config.toml
n_layer = 14
d_model = 256
n_head = 4
n_kv_head = 2
head_dim = 64
d_mlp = 704
vocab_size = 4096
activation = "swiglu"
norm = "rmsnorm"
norm_place = "pre"
norm_eps = 1e-05
positions = "rope"
rope_base = 10000.0
rope_fraction = 1.0
qk_norm = true
attn_scale = 0.125
bias = "all"
tie_embeddings = false
parallel_block = false
init = "normal"
init_std_qkv = 0.0238
init_std_o = 0.0045
init_std_up = 0.0238
init_std_down = 0.00271
optimizer = "muon_variant"
lr = 0.00319
beta1 = 0.93
weight_decay = 0.097
lr_head = 0.00605
warmup_steps = 0
schedule = "wsd"
decay_fraction = 0.634
decay_shape = "linear"
final_lr_fraction = 0.1
batch_tokens = [32768, 65536, 131072]
seq_len = 512
doc_mask = true
train_tokens = 355400000
steps = 5286
dataset = "wikipedia_en"
MLP neurons of a small language model. Each row is named by its layer, matrix (gate and up: input weights) and neuron, and shows model dimensions 0-127. Each number is 128 + 32 x the weight over its row's rms, rounded and kept within 0 to 255. Numbers have three digits each. A neuron's up and down rows have the sign that makes its largest values positive.
A block is one neuron, or neurons of one layer that tend to fire together. After each block is what it responds to, as a language model described it from the Wikipedia text at the highest values.

L3.gate383:088117084170150132114131033126128185115120130183117099096077112136125071182098123061051103044121083100150123106132117064113109150101136154112121153166062171091114198126134170142114135061152170095073133126112149123118103130169126124149126139145109051138134161165142182164158075131146128081084150120073111160186077137139112061112163102171147098137176121159144102117129100078140143136150
L3.up383:100160105186150136099134108153180152143125132160164117105117149109086101174105135069108128038152107111176132155122127130173101138070142165173096114117046133109106048141153113117068085084147150092118129186162137176099070113162152081106136083125157155090161168105133166149084157060135132058094161119098159112114088106114097128144136126122142090153129096077127136128079123115180085164103
L3.gate474:158114146134121122124149118126148097124151153093170108117160123099090155144109137132136098142114107117094174133136087226100118132105113151134098137128130208077159125110104163061135049104188125185075153102124055105176069139191156135155134133152102136076119129245160128116139100149139095171085144129135100125118151126147106147133087108124087108128167127175161099150133140162148168170087
L3.up474:149203116136125120105156095161166165148142114078159186114119115093121115126129169173135156149099108150176142156120158118161144102081149094161097147136125122107086136098149111119165129094127161113148154144151131078162095121144101114173129102101114143124146098135138164092079127108216137109122126158165096158110127037087163089146072126099151153145130225117097178102116157160112153128103
L3.gate646:196146091088122123174183154125078139108139097109116150129135094083129135113095115127120109146169126106138169086159121115073146188122151138167112100159113146171154125158149189089158142183090135100132121104073136130118111173147150134147130055195100075116147155142194168129116091114158140137124101128155205178149088078135094124144109072113105128160160092110085117103117158114167143167141
L3.up646:075152146134137067106125138101173140088148194083161172095080143097137119114156093108144102104124107077178156065108139102164153205168141095116166162104091099108127168128164119159144128179167155184137168152154116119127131146119190175140176109186110166067146100168196153132077114161130146173158151192105087160210156076131135080086099107097128100109076150121088118142106125127149116156175
L3.gate682:098107130113108157089169124057129160067100106080154173166167150135109043156129070164111110123139145089095156125183098121115103144148168133105084111116105122141150173189123139150114121100163068063159118168091186112118103167099054139141113142125105207146119179106164130087149136168144130154092137165118110147156154121126129073054097148137154120156161113080170123118121181096103169061156
L3.up682:059145105128136126164129149109115097127079149081139113088059085224071155158141167094083117111124116105064075125106151065137161098067114143135168134156090125136152170181133125109085146113121167070126146156169171086200090166150099115117122111153123115152161156089088150171129167149112120170082129093136120081133080124109127112129122102129068120107097101165108145108115168123145129131164
Short tokens that may be a whole word or the start of a longer one, mainly not, would, just, either, and Just in Justice.

L10.gate0:114156153134171141190173117189160138112094169102145175119141093048062124112198150111099110117118119126123095130151127091096124124090053094102173171163068182087132077133185075145145121115076141167106124160099139126132171170125139108179120157077123152151137149125181164126146105123134135126111097147130082101105127130101081103111082129156103159148092137118107135137108143140161101102139
L10.up0:210133130146165089163149124082130142125131133126125134115111157104082058134176126129114084166095140123114091120116172160143142110078138099162226111158069166166123103118118107116117167074107169202160107104101129109174094212156144135166158201072173149130140082151176142102173101092165167171179154121085085102141142086132094139065130113189159077126123129124083146150145109161060115161129
L10.gate14:111141157101129104136068068126138122189111136190128150129122130168148146173125095118143105082151089115089099182128109140122118068093114145144183122152094133178102159145109097052066176132152159097140118144113178166165139102086147119185152153121123168157095106161122095051123063135158152134095098104141107128201140095074131090116100118175147186155149146182199234080123163071132092150134
L10.up14:152060095169121060130102101098118125182131149102073168145132109127119087156159054132113129069083119195138094177144075180131126100169114072129137137145129120132101083139177092100107106095128116127092114144150138151154119106131135063153095116162078133135151104096114088126158146168143159162137142157078145184134195137104126057156135116128085164118144167108116089123161130129163081073185
L10.gate28:136161103128130092159125121162115165130134134109144112095177065141123100167107115159115075135044145091114184088087145102128136173124142127149146153188176121177128150159158151129074211149126104124094130171085213134093117074132140132161081152150150180160137178102148090147110158171143151118096128085086165153166160159162193090110070156091125163115058163143132129180146066111147148155142
L10.up28:131107117102189186121074143109114162099120111154121108095140137189108116107168105155092074062135166116113107094103145107183121175182134092159129156144141148180121163124129170139091131129125100150067204173124143139125094049111106102145049169110174124107148133081108107091172174178092177160135109138191099122193146165120099065155118136128123149119107159137071141139163108106170133111128
L10.gate108:137110113102175080118115102079109106102153160110155117034162145126131139154110078115125129102187149069129179150097112134081110088112090181193132175091133157138141119138152167149136147195056083073075067088153150157123133103112178147088090154141170157097114147137197158115130124113208167066152100171132098124104140159099081145141138105193149132152125127153155077087140126136155098107141
L10.up108:170174135133071091125107103161161142140183129068128059082108141123154136129210187106100123084052139132115093100124118127120112130096119145120095105176110056149139150200100126082162093152222192144160149148188156093070179150143110115162101078156121142157156104066099117143088160087044124114123136128113143101150177134150125090112145127158127168116089111143156088178167077114181080111132
L10.gate126:166156220129146102156150152109098137086169114089095121148157193126143120108122142125107180098102152141109143093093197096148157118123198169131110155089143121178113164126135112139067136111138159106122142149151107178116128105108082138119125097118070087080111155166136145142165186145143173084093124129161158081152122157103164043165102137080137084076125178167164127160061144123119124174174
L10.up126:114162138066108207157146107060149137128099115121079104103115077113129110139159103104077150142067102175135136148130139116072114138157160171083116084156102164152156093149100126119132120150064050124047166140071147134146155107127112100172107103109148174161115102175131072092072131130093149114074150108117116134209069125120114168133090149170192152114125083119108138119102116133106085090154
L10.gate193:123117164111142122128107137138163105063095122090153145145137170200133162139085095151141134155100150116067181132087179117086062078126082134123101155185156128127114114113095092141080154110119183099143066102153198173112076128100165190147119115123192071107158119133132121155069141110152113083060104114069125134146139156123174158067098155120166115108145118052060148125146114118128080099142
L10.up193:094116085126157135132153072166119122130055155061169100132103160167140110120131084149110133105168103129120121098142142110115123146145102129119151079065159161173109123163131073103141152145094081130099119135090109140090147122121147116135093195064128124083130139156128127121084114137106172089121148108118050150126135162104137124108119086062122120151207113122136097163121184139124055112191
L10.gate233:178116163156182145139136128174143074098115116101185096092107098135085126105146090168111129120139106124148171137098078097163120133145167114147118164164099083155172122126093061147140193137146100174088140089124169083152121154115161142150160133158141117106196127154143114105124116137146095084131105117102154108124152151105023090066105146153150138178150100141145145086160162105107106184098
L10.up233:089125105134196143072123169144029088135121087133137131136113115158101115143153151151188090126101151137123097086176123144151135134114096108124125133175170127100097109121108127096122100137145185109104091067114094122172057121089150116133143194163148111115108104065208121129134099203159090130082158129112156155171151098133076154157080125142138144236147119082134104103157132051121094118103
L10.gate284:138168159136197140107159138202190176125121103131127096140118125066114171142071096112104153118140112076163173137098119143081102164153065121216135135115115113143085113110102155086155129128116097123125119185130136066142136117173096144195153127160146167188110144116148126142130130201150136130130078108103145124147154156078142152160119116162141150143153087124082099196097109133162154080139
L10.up284:109203118160150128181157138149145094137100153090181074082123118132147113200178108217135158145113119120144130152138142143170129176116027152160070191080097136141112144141132175115114132133128172119129103171167128130084090117133144162095110129068174139103129115112133081104130095225099199128156126152147106170215139156102113089139150156121124087118174145116154071130131143146149191176146
L10.gate307:141184183157151160188147109139192173158146083147201154104122150114114116097143122115111144121122139155097118083134176155110133151137074162110165141066118105137143133224196165094120046116081061148143167138118165153152123165100159153085160164126110155127086157133143157141075117122104086099092103081095067108140180162182110140134126136168142150076171138155122125123130166206099062155078
L10.up307:065164123140151143108119162130113142074144203146118172060124118163132146106109117146066151079150194115078133123134075131116178128101100143127084161151091155073141136219112167134009106132163124173127151092117188193163147100129109121154142125120166113114101077164116151111107143178076116134063139071115138100122139168153109130153112130112119115071121146108152121153160143142152101142024
L10.gate401:142100076159125105157122133171155146151099153066141095149152090080097109156192150087129143135120152058119190109117148117108134103147139120158185134142142148180098189058130151160212085173080158093129083060137098120137140089150155126133117121128094174081163103133161083178071133136108080155143055070173091134134137170090107175096098088175142137133138090160047134147099123100128178134174
L10.up401:182125146098139142125147086134153120109103122140175140131089126077145145093098115154132118113080147089109170103126125115107212127133166092163167101089078097144147091135186083094164098125132150145099100138167112116127098176137119066117113139149154146095121190175141166183165145187123104139101154152137151152135209127125137149111156135151147139092159177128128088124148125072159085128180
L10.gate408:119074094174152171156088070137077156103142117090112069063184139174171189151146165201079155118125145132113091101099146132129112089108146158073150145122117117146116164128166118145110153146114106111180091078163200112113123152095121136064134055124127185197133137137178126124114096109174097140163132151152083170140123120139155130110076150150129139133085212168120114095143104087141153157179
L10.up408:181117135162114137132103083147106125150152166149107125093125143076132151127108123170115113127100134123154128150062167146135147084093104112122087145143155211129100153163134102109080091156129125126130143120193162123104095135124145121084082071123067126108171123121167106144104142115128100106148141125159080199084176116121070187138090110131081162069107169107065164101162032039110173111132
L10.gate422:136104071136127131084162090168136146159152116099177092170109181098153101138136133091127096063126111069122177073103129144126100140109109174185136118153133143155071127146137134158134123125117136139132173030143155127156086158155109130144113123108111187112181105119129130149205080100100123148122135110115138155133109136117087137147154147146154089119095081116098085149097176090123192100156
L10.up422:150103089104102079138122105147134092135130159040123111122137110139147088186113096089156121117128090127097147148108135143197133096064149140171116108157123151094175123101060157144158102135107182115069138079182133098168111109175152159111157077134132205155121114148143108149153146167156093122051079174150108161131134143132126107133147095105086152111127090046162162157128168131161149118111
L10.gate494:131135152130167145125105112132091109175137153087101131135120141175132151158064174115114093174113101133082144100064127149148145107107120199148127154071086093126185142126148129063106060101134136132117133095136175134152155177124159130119098117139170158147167125103172074138175101126137140173109167119146130121128086144121093123076186071087107131167151131125164078100106076117080163185095
L10.up494:150086134096120136094118113175140091144140157079138111110082071145113143128165138093131114122177086142160101153126143109138158114084057170118198135121153082196095179117140132138117104064111099128123129170105146161186143129114110102145135073151104095152116033168141177089121112143143112105106134082109136188180146104144067129170146161131130159106159063154164102121134128102177178137122
L10.gate505:181161150142129102212119126102193141073139192067135099102137140099152138108140159120135123107124135145147109086075146139146122135130159108140079119146195093114117169104133129133146163118179122144181090114192190140120085114126185100096149127173151154171105121124142136110096086116188065061157084132101149125182135134164081141162099193159150159149105155138070158085133140144227146108157
L10.up505:171169060133130122112089174106133123114111171123083127139174086109079164162155068117147186135141104122150133078082141154132136165148153134146129190065148092150146167099160132176105184138113062121119115129119152112142167049096192140104100169124158112142152156124138146102129155135097110143142118149121153121143175159191141119105093184184124144145133163123082100133112151121168097116172
L10.gate568:178112092142151097156133114126203091104117147101132139078154126216121158145142078081080167119075091115095145103122146072139135189093138073108135106101163160133159140088178096153105181077098119129167112106095166173152176093121170135129108117103181075126110111143114116129099161143104159114113064138094165101169115133139085099123158086129140130150095170077101145109144113119162137103172
L10.up568:139109124157182115145152105181131151134100167083126086072144124173115142128134143125069121113096135180117157114122098198117139171114106131162076143152161160122083103068169132146182096151161164113156099101168145152170118167143113120102144136169147095094136145166169054172110150116163160158124075150112161121117139044119080098158164160149154182158093155094079163151133133125177186203139
L10.gate607:086099132161144124130186122113111128093046154148111156162077149157161127116139111136173105147098123145129131101153132110140116162108143087168153159197090154143072116107108144101110126130177176170141114115117155169170096099123070177128108113151147103144113124106098142155238171168149146141110036153142110104207146109044109118129124078168175101149125084126126122106075160117153087136175
L10.up607:074146137131163126085191123096132185138084138078170065068114117175171144128111118195152116074140150124139187112078113183126135088156084144146148130174122117093146155149109160139176137177142110197120156102085174151144135114166183110123109107197159126155096118089170147143197144136135065122155135136156102094169119125113126165064133067138147166123124123145130070124109126185162149101116
Adverbs and degree words right before the adjective or verb they modify, mostly the -ly ending piece (extremely, relatively, fairly), plus very, quite, most, not.

L5.gate383:184144130134189153140133111078103148135097125094154059155201135142093118126165073180054110084087118140107150120134115130085145073126148114097121075147072100137164139119173143143200115118131098101146136070114127097102103168131149092107080131087169091140147156134154055116073090182104100149085107141093122109125114114126114111150074111172049159113154173145150105109125107146123126089146
L5.up383:165165145104096105096074156060157152130209129136154113181124159130096183148122091129149136051119139185119100123176139098137088116088116133037122177104069100125069132101122079138109121140121112125151146150152145054097140117140163144135068138175161179191139135115128146143164100130149123132080062141119131064138113140129150107069089105153138123079113128145104115132160107128173085112206
Auxiliaries, adverbs, and verb-ending pieces just after the subject or auxiliary, before the main predicate, e.g. "to be", "has also", "there-fore", "to-o".

L10.gate21:109169158115145185117178106108041148119117075124157110064090133185133170149132127140122120111105076125107107140053122140169143145095158151179094145132133123105155173169132160150097110100101112147155133127157067156144131140153164101142126162130109110132073133171137090160146179063138143119158141109068145090173088088128104081130110140139158158153160147106105162182170055091095190179159
L10.up21:147147082100149125154099094140127128158133123116073106120103107076208151124122104141136122213081160107079160162123172123133111093098107108169117130178133170118176120154111096160123145180127164174177094161134088104164153091148143139169105104093082158216167108116058174163075073172162083100153097098099097148140101134131121123154103089104149144157110114098118116103106150125105121122124
L10.gate44:151169130104145155129159104171170153032150137147190123149124150142148201127131121185185134126133178118140119136162123126178108103101170025110066091150154173153158076109097093131171130092148174089105172124127138129086100105111101149130108144123106135111108136100096118091135137202086087094123093062140176119117087089127083116096167147125120145132111142102160146092097135163194109099177
L10.up44:143132119122150136097168141175103129110156105167123073126150107172142078196136097175055119109155135102073110124216081123125132125166162126132129092097173116103093107091156097130112119114145084149135130144109125167111179124090134148095115129106145104127093123083169146118042114116144151107132113119102070185163062157120142116092101169079170117118140107109148124085142106144087070150128
L10.gate74:167115124119120100095093127110138091091115130089175138147169124113196111172180147127091126132131089093168092122144045129142171105170176079147135179104060068072132124084100050176133156127135162170120098151089139113162127110147145126115138086150100066130090122168125133155081113143082128159156138138131042095135086082151098151112117118148113099203163153144184089130199107114112079146144
L10.up74:105130144166191085158090131104126106095079065161195100116076141173135122128129153127107162138114123119090103101125142118172148073085125072103156187184105133069158161112162085138159105156112151145081101116157096147131092080099122138156146111149126126112079114154101142144082147095132115122176102109110161103082111121139069151154129097127158117174156136148168106133119147102122151164173
L10.gate135:117098071103112171122162144158053055113063148102084080138117076090160078142136129109204159135117134067128112133138128078161190151141164147163135211141107184123176151076160152126180116139111134163091084103082124039116127125094142173136156190178078175155134103149154142126107175114151114163138125090102140153125125093113133105076116107134156122115175127105106140163122151197141107162194
L10.up135:095176134142172057080141077082135147120100129137135135133168153145132124136190158186191126129153112116143065104198182165123080115144108150157136149085173154112163140136074098090135107184159084149119184091103133178134082115124123136122126123130098086076154080167106141099109094118137126048123137173127181134132140068099136076144124149141106099141078171074147080068202151137135120164099
L10.gate256:156161129111129150094170104108104155161138175169088156078148052196114145091113119130134124118101166110130139144118092113151156124133174207149158151152109100159104174114112129092089067171180094159173134112124121109048084199131161152109139102107193144115123175124160118107119134116162103158101124160134095214097130123103169099154166094133160119148146150164174101128074149152060110136067
L10.up256:093085151101075130122148096162148149135125127119143134124138162094115084102114130053109155103139139198108167072147166112142132127105109151117169139157095163125191133109205167122199145174152109168136077133158102145082157147121150201149127088114165116111102140145190212155142117122126131153174191073176014149158101106133141098146095159129091089140163127145096132139156116112097141126103
L10.gate365:112136161132147093175165104140177143111112121103156128096130136122169171137087145158109100145170160132166168122167155132149118110079134113108166190149167117061150088111105142135090152149137195118174202194138139152121130169197126123104188117117073115113128124114136173153090106146147147149148082136111082141170095097170135090149163090120168078065128185167140157118138120183133172091115
L10.up365:091105123070135138119100124137092101164130163117147147172181100189085145079139130121098098143074156126165086100135115109080170164193160093100099161124087152061122127150127139146136154129172107147136156118126155125172145118111161145194132151074123165167096071151177122112126043128095146164175139108088125086119142145145129126089145162088143082135130156191101165112142127137102110173073
L10.gate420:095190154146125134136125171121124070149165106093113148118125136134159164145061145106108145151131113188114149122132151129119058134145127066147157191130106096092139171182131075119140074137204112121119102105125129141134106129124126089130083124156049145105156139147124202076148106112090177164116127112172123139152121073103138123189107112109127080125185121145130069161126153080110089121110
L10.up420:128162117140171156129123125122000108102127168123099189183157138169161152187084108112136122096164083114143149160070166150109105100193193114090170094147103096120138122179135095162129100115143098131136147091133076108109101111109098113145130087167114080130121135071138174152149065117103139190171131109125094131121154145082129092141112143135095099102158086131113161140146130112168136065175
L10.gate483:185194110154120129117101101196125124117075167136089101135160101073177111178141130121066109103131093109182113095156097116105121094072129096160190123126143066104126134112118171116122155160171120113185168080111103133132143103111135149131105142118150079101057201132114106097118118115124121152147205096165122155089103096104134153094159150097066109114180093130154156147140119105131104111199
L10.up483:155171150171065174079093117173123175133121135113142126114138092101160183196138148125093080086084120137122078140117087141109122143126158075101167093051080121147104087157131126074114210115156086141159167104125129137140129111128164133159134141092144144053078189113149166106148119198138078092152150140100177114155096083137157114009137117113126132087131113067146159118147151097145139118154
L10.gate492:158155167081147150172155070160084125181076098079128123151142156129086074079119117060090159100128138137178138132110155184139099131153156085130155111090118141052108136141132124194110154119162144147071111116096103157165085064148174126141100144131167132124193134158109106173119147149105185157090136108082173126143096104126142079142121124116149125095136102138152125210150195152131096105115
L10.up492:154133069096104163144090098137170137137060164156126164144160157080146154162114162136144157122147109100154172093154116143065087084138141087081150129106100167121160120113139127166126120143182180102111170072130091148107107181128042131150132152176110069116158103131132173108143156151115136124123143099102152125181109137152097087125117086100097104071136139107143109153106138121180100125124
L10.gate514:139141175059175084110161158111126116138123131153172119176176147109121123078127181106145162126086151090102156100127079148145095083118100109128135118147114114107080121097078146106102141139110167122174086180121097162100132134148103118161155117193127095121179076144080093139129116149126168107138108141154110161147107149055116117207089103135126055183119206154108122080072141171134110110093
L10.up514:094161137130151169089197099098093099059105158124196140182101144102093111097111111144197126167068185162091069101108107151074130133178088105136100162174162120128138150093133150164145136138108146149151143191093167112126076119150114183218154144169120087163099126129145123101112141168081130098157095144097164165108120149133098057155136128103082127097149156120167096155118116117100159081100
L10.gate517:140141114139105132137124114088127095065084138129142164176100146151120149131136124140122158142099176110052089170056121140172052144096150159129161158120107160134192133160116143200158150178141126111183136099127129131136162126172166171123154116089072131120113112140072059133144088136142155101115104068133091191127092119119158115171159124108058102197122152187121114128158136102151097102123
L10.up517:138179074155129116145117128208190124050103145087099145181094122105170192120142134088075073111105112141106138115094162083151101078118195122125108121136102078115151165106109219180159207143161125134174098118136118157158152122189166141108161087115141122144117065164117106108171103137125101123225155122129147093134123091084114095153108118088127129130108115112191147141123085084113089112107
L10.gate580:142149127135120138113114147184136144167147064089125150150131089083149145063188122193150136125170085130127160107096157141160092165096163126079124096156174147107058195030092121102070168118160134144149135142158117132113142148148095189153110177081074118081082074149120121072104130124135120137076160141115115084097140076071123057097136182111123123161124073123137110112139155107126109093162
L10.up580:127110139132100141140104136206111180127142095138130180116107114141102106122144113117145137157117139145159114086057139143123079174109153118123133149195142152102105109108097118108085084111151102115136070127107156179080082135154076187110094099126157114077052151161127167150162133150094103140157121162145098101172147119123150095104110141124174085152091136133129133114133152097134128180127
L10.gate597:104131127139092078177129111136130090143116102127174123121099136163125113139147133059083148153099084143161144142135091132118085127106183117167157145129111110117134132123115132079132143137176127144161143098151137138193123132106166158061091113151222120111178089147124124126102176091093176180069199079145088070107135110122180156079144117138185113099143145188159115159135123071059107143178
L10.up597:140138162102112093137112124160092122144123128102161100118140062200099173113187129166152137099095134081184121055115102148148094163134134139177087093116180152092143119065147070142175147180137110103119131103112120132112045101114109146176138142166114110083123166154110152067081126171139176121201169134166101150148161124129080092140105164115117125139180156155210129164089104171175200165072
L10.gate635:137150151128092121149129122144089101060152100060083161112091128131163126118118132164107173166039127111174111184202136206086094215089103147159108154107170112116114157106175097143143125114118152123119112139111127184178117154076133117150097126197137115177061200180167170134093115178106180138161094185087153060124139076169171090118103128149166128116120144140119213143090168127115059112157
L10.up635:125157114152181052131143066149080111137166090178116142137148136118169116160162123150178139163068080103123127103148145123147104135060115091132138141082066145080125085154159124093124095135128130140139132130064100103132068126133085106162114102078099120140127047155085129088136132131193150103124139118106145075142183099083106114107125145087115149105159101127148162098135067138158094149167
L10.gate638:193109155154103127118130105152110128143161099154107081085128137126103137182130174191086033096109087142160090124180158161120155053105112125092174116165127040088139140152133131167100138166101103122145146119131180119108088096110172076134089106124121129156117158140088103138169119058121166195186103107065140149107148098151168098154112158153152170105140135166119123165110089110174117175132
L10.up638:102086101191113107147118126151131071101219099136222139128171151155123111148169154160071095143184110174160115084142124180130186072116194076147089109207154093098181191110125141156176154116166167181114110113139127169128152121154136092132108104161091122196126068193117108112154155096100123170102144104140146089143125124104111132089127081113125102154135143151157172128097167095153096100121
L10.gate651:106108195144151130139096194125134090143156138146108109072139126092131137097103174133131104157167108118127179095157118159169148068145151122108126112156179098102103151108163144139125123130112156129079092113155183126150103075130097113184088116132109161106092146184087141146135141113143145167140089127098140146085165069190050190164111111127137073080158119179125166154146093148135112128132
L10.up651:090107126085076107139123215162184137123144077151116137102134127134132079127113169088166130055169104163131143120072103128142098099150135150182110170179153145110156126159177215100124105157142147111101106177144165138126133118106049077152122113127052135075163149094138139144232155089094100135203179065094076122075199097139139146142148071127095128131153117120112110196135136147181128105089
Plural endings and plural nouns for groups of people or things, mostly acting as subject or object of a verb, such as students, researchers, artists, people.

L5.gate220:126145125135160134156129110140157123113146119149138070097176081113114119105162106093172151135144131133140149166118099151122099178174075138139125124161125096099126126080148096137165123205109137162150090180089102175080117115123156095099113139142117185140141109144095064161131144091113180097137079139151117116125150134088085098135091092115156146128106173148137143138078082143141105133149
L5.up220:152122141129166118124134098192141125129108136165137129164184096151065078124116175051104138107175163135118128164155055070150102134135086147192147066200159090092127095109103123126156115130139119108141081170136096138156107158098120115197163135168098060181113072169128136134135104105101101128156122119109140130142115093120095134123152126158129174137122141141126116169138188069097152144114
Final word-piece that completes a split word, mostly nouns naming businesses or media, like fir-m, newspap-ers, restaur-ants, public-ations; also ro-om, squ-are, small-er.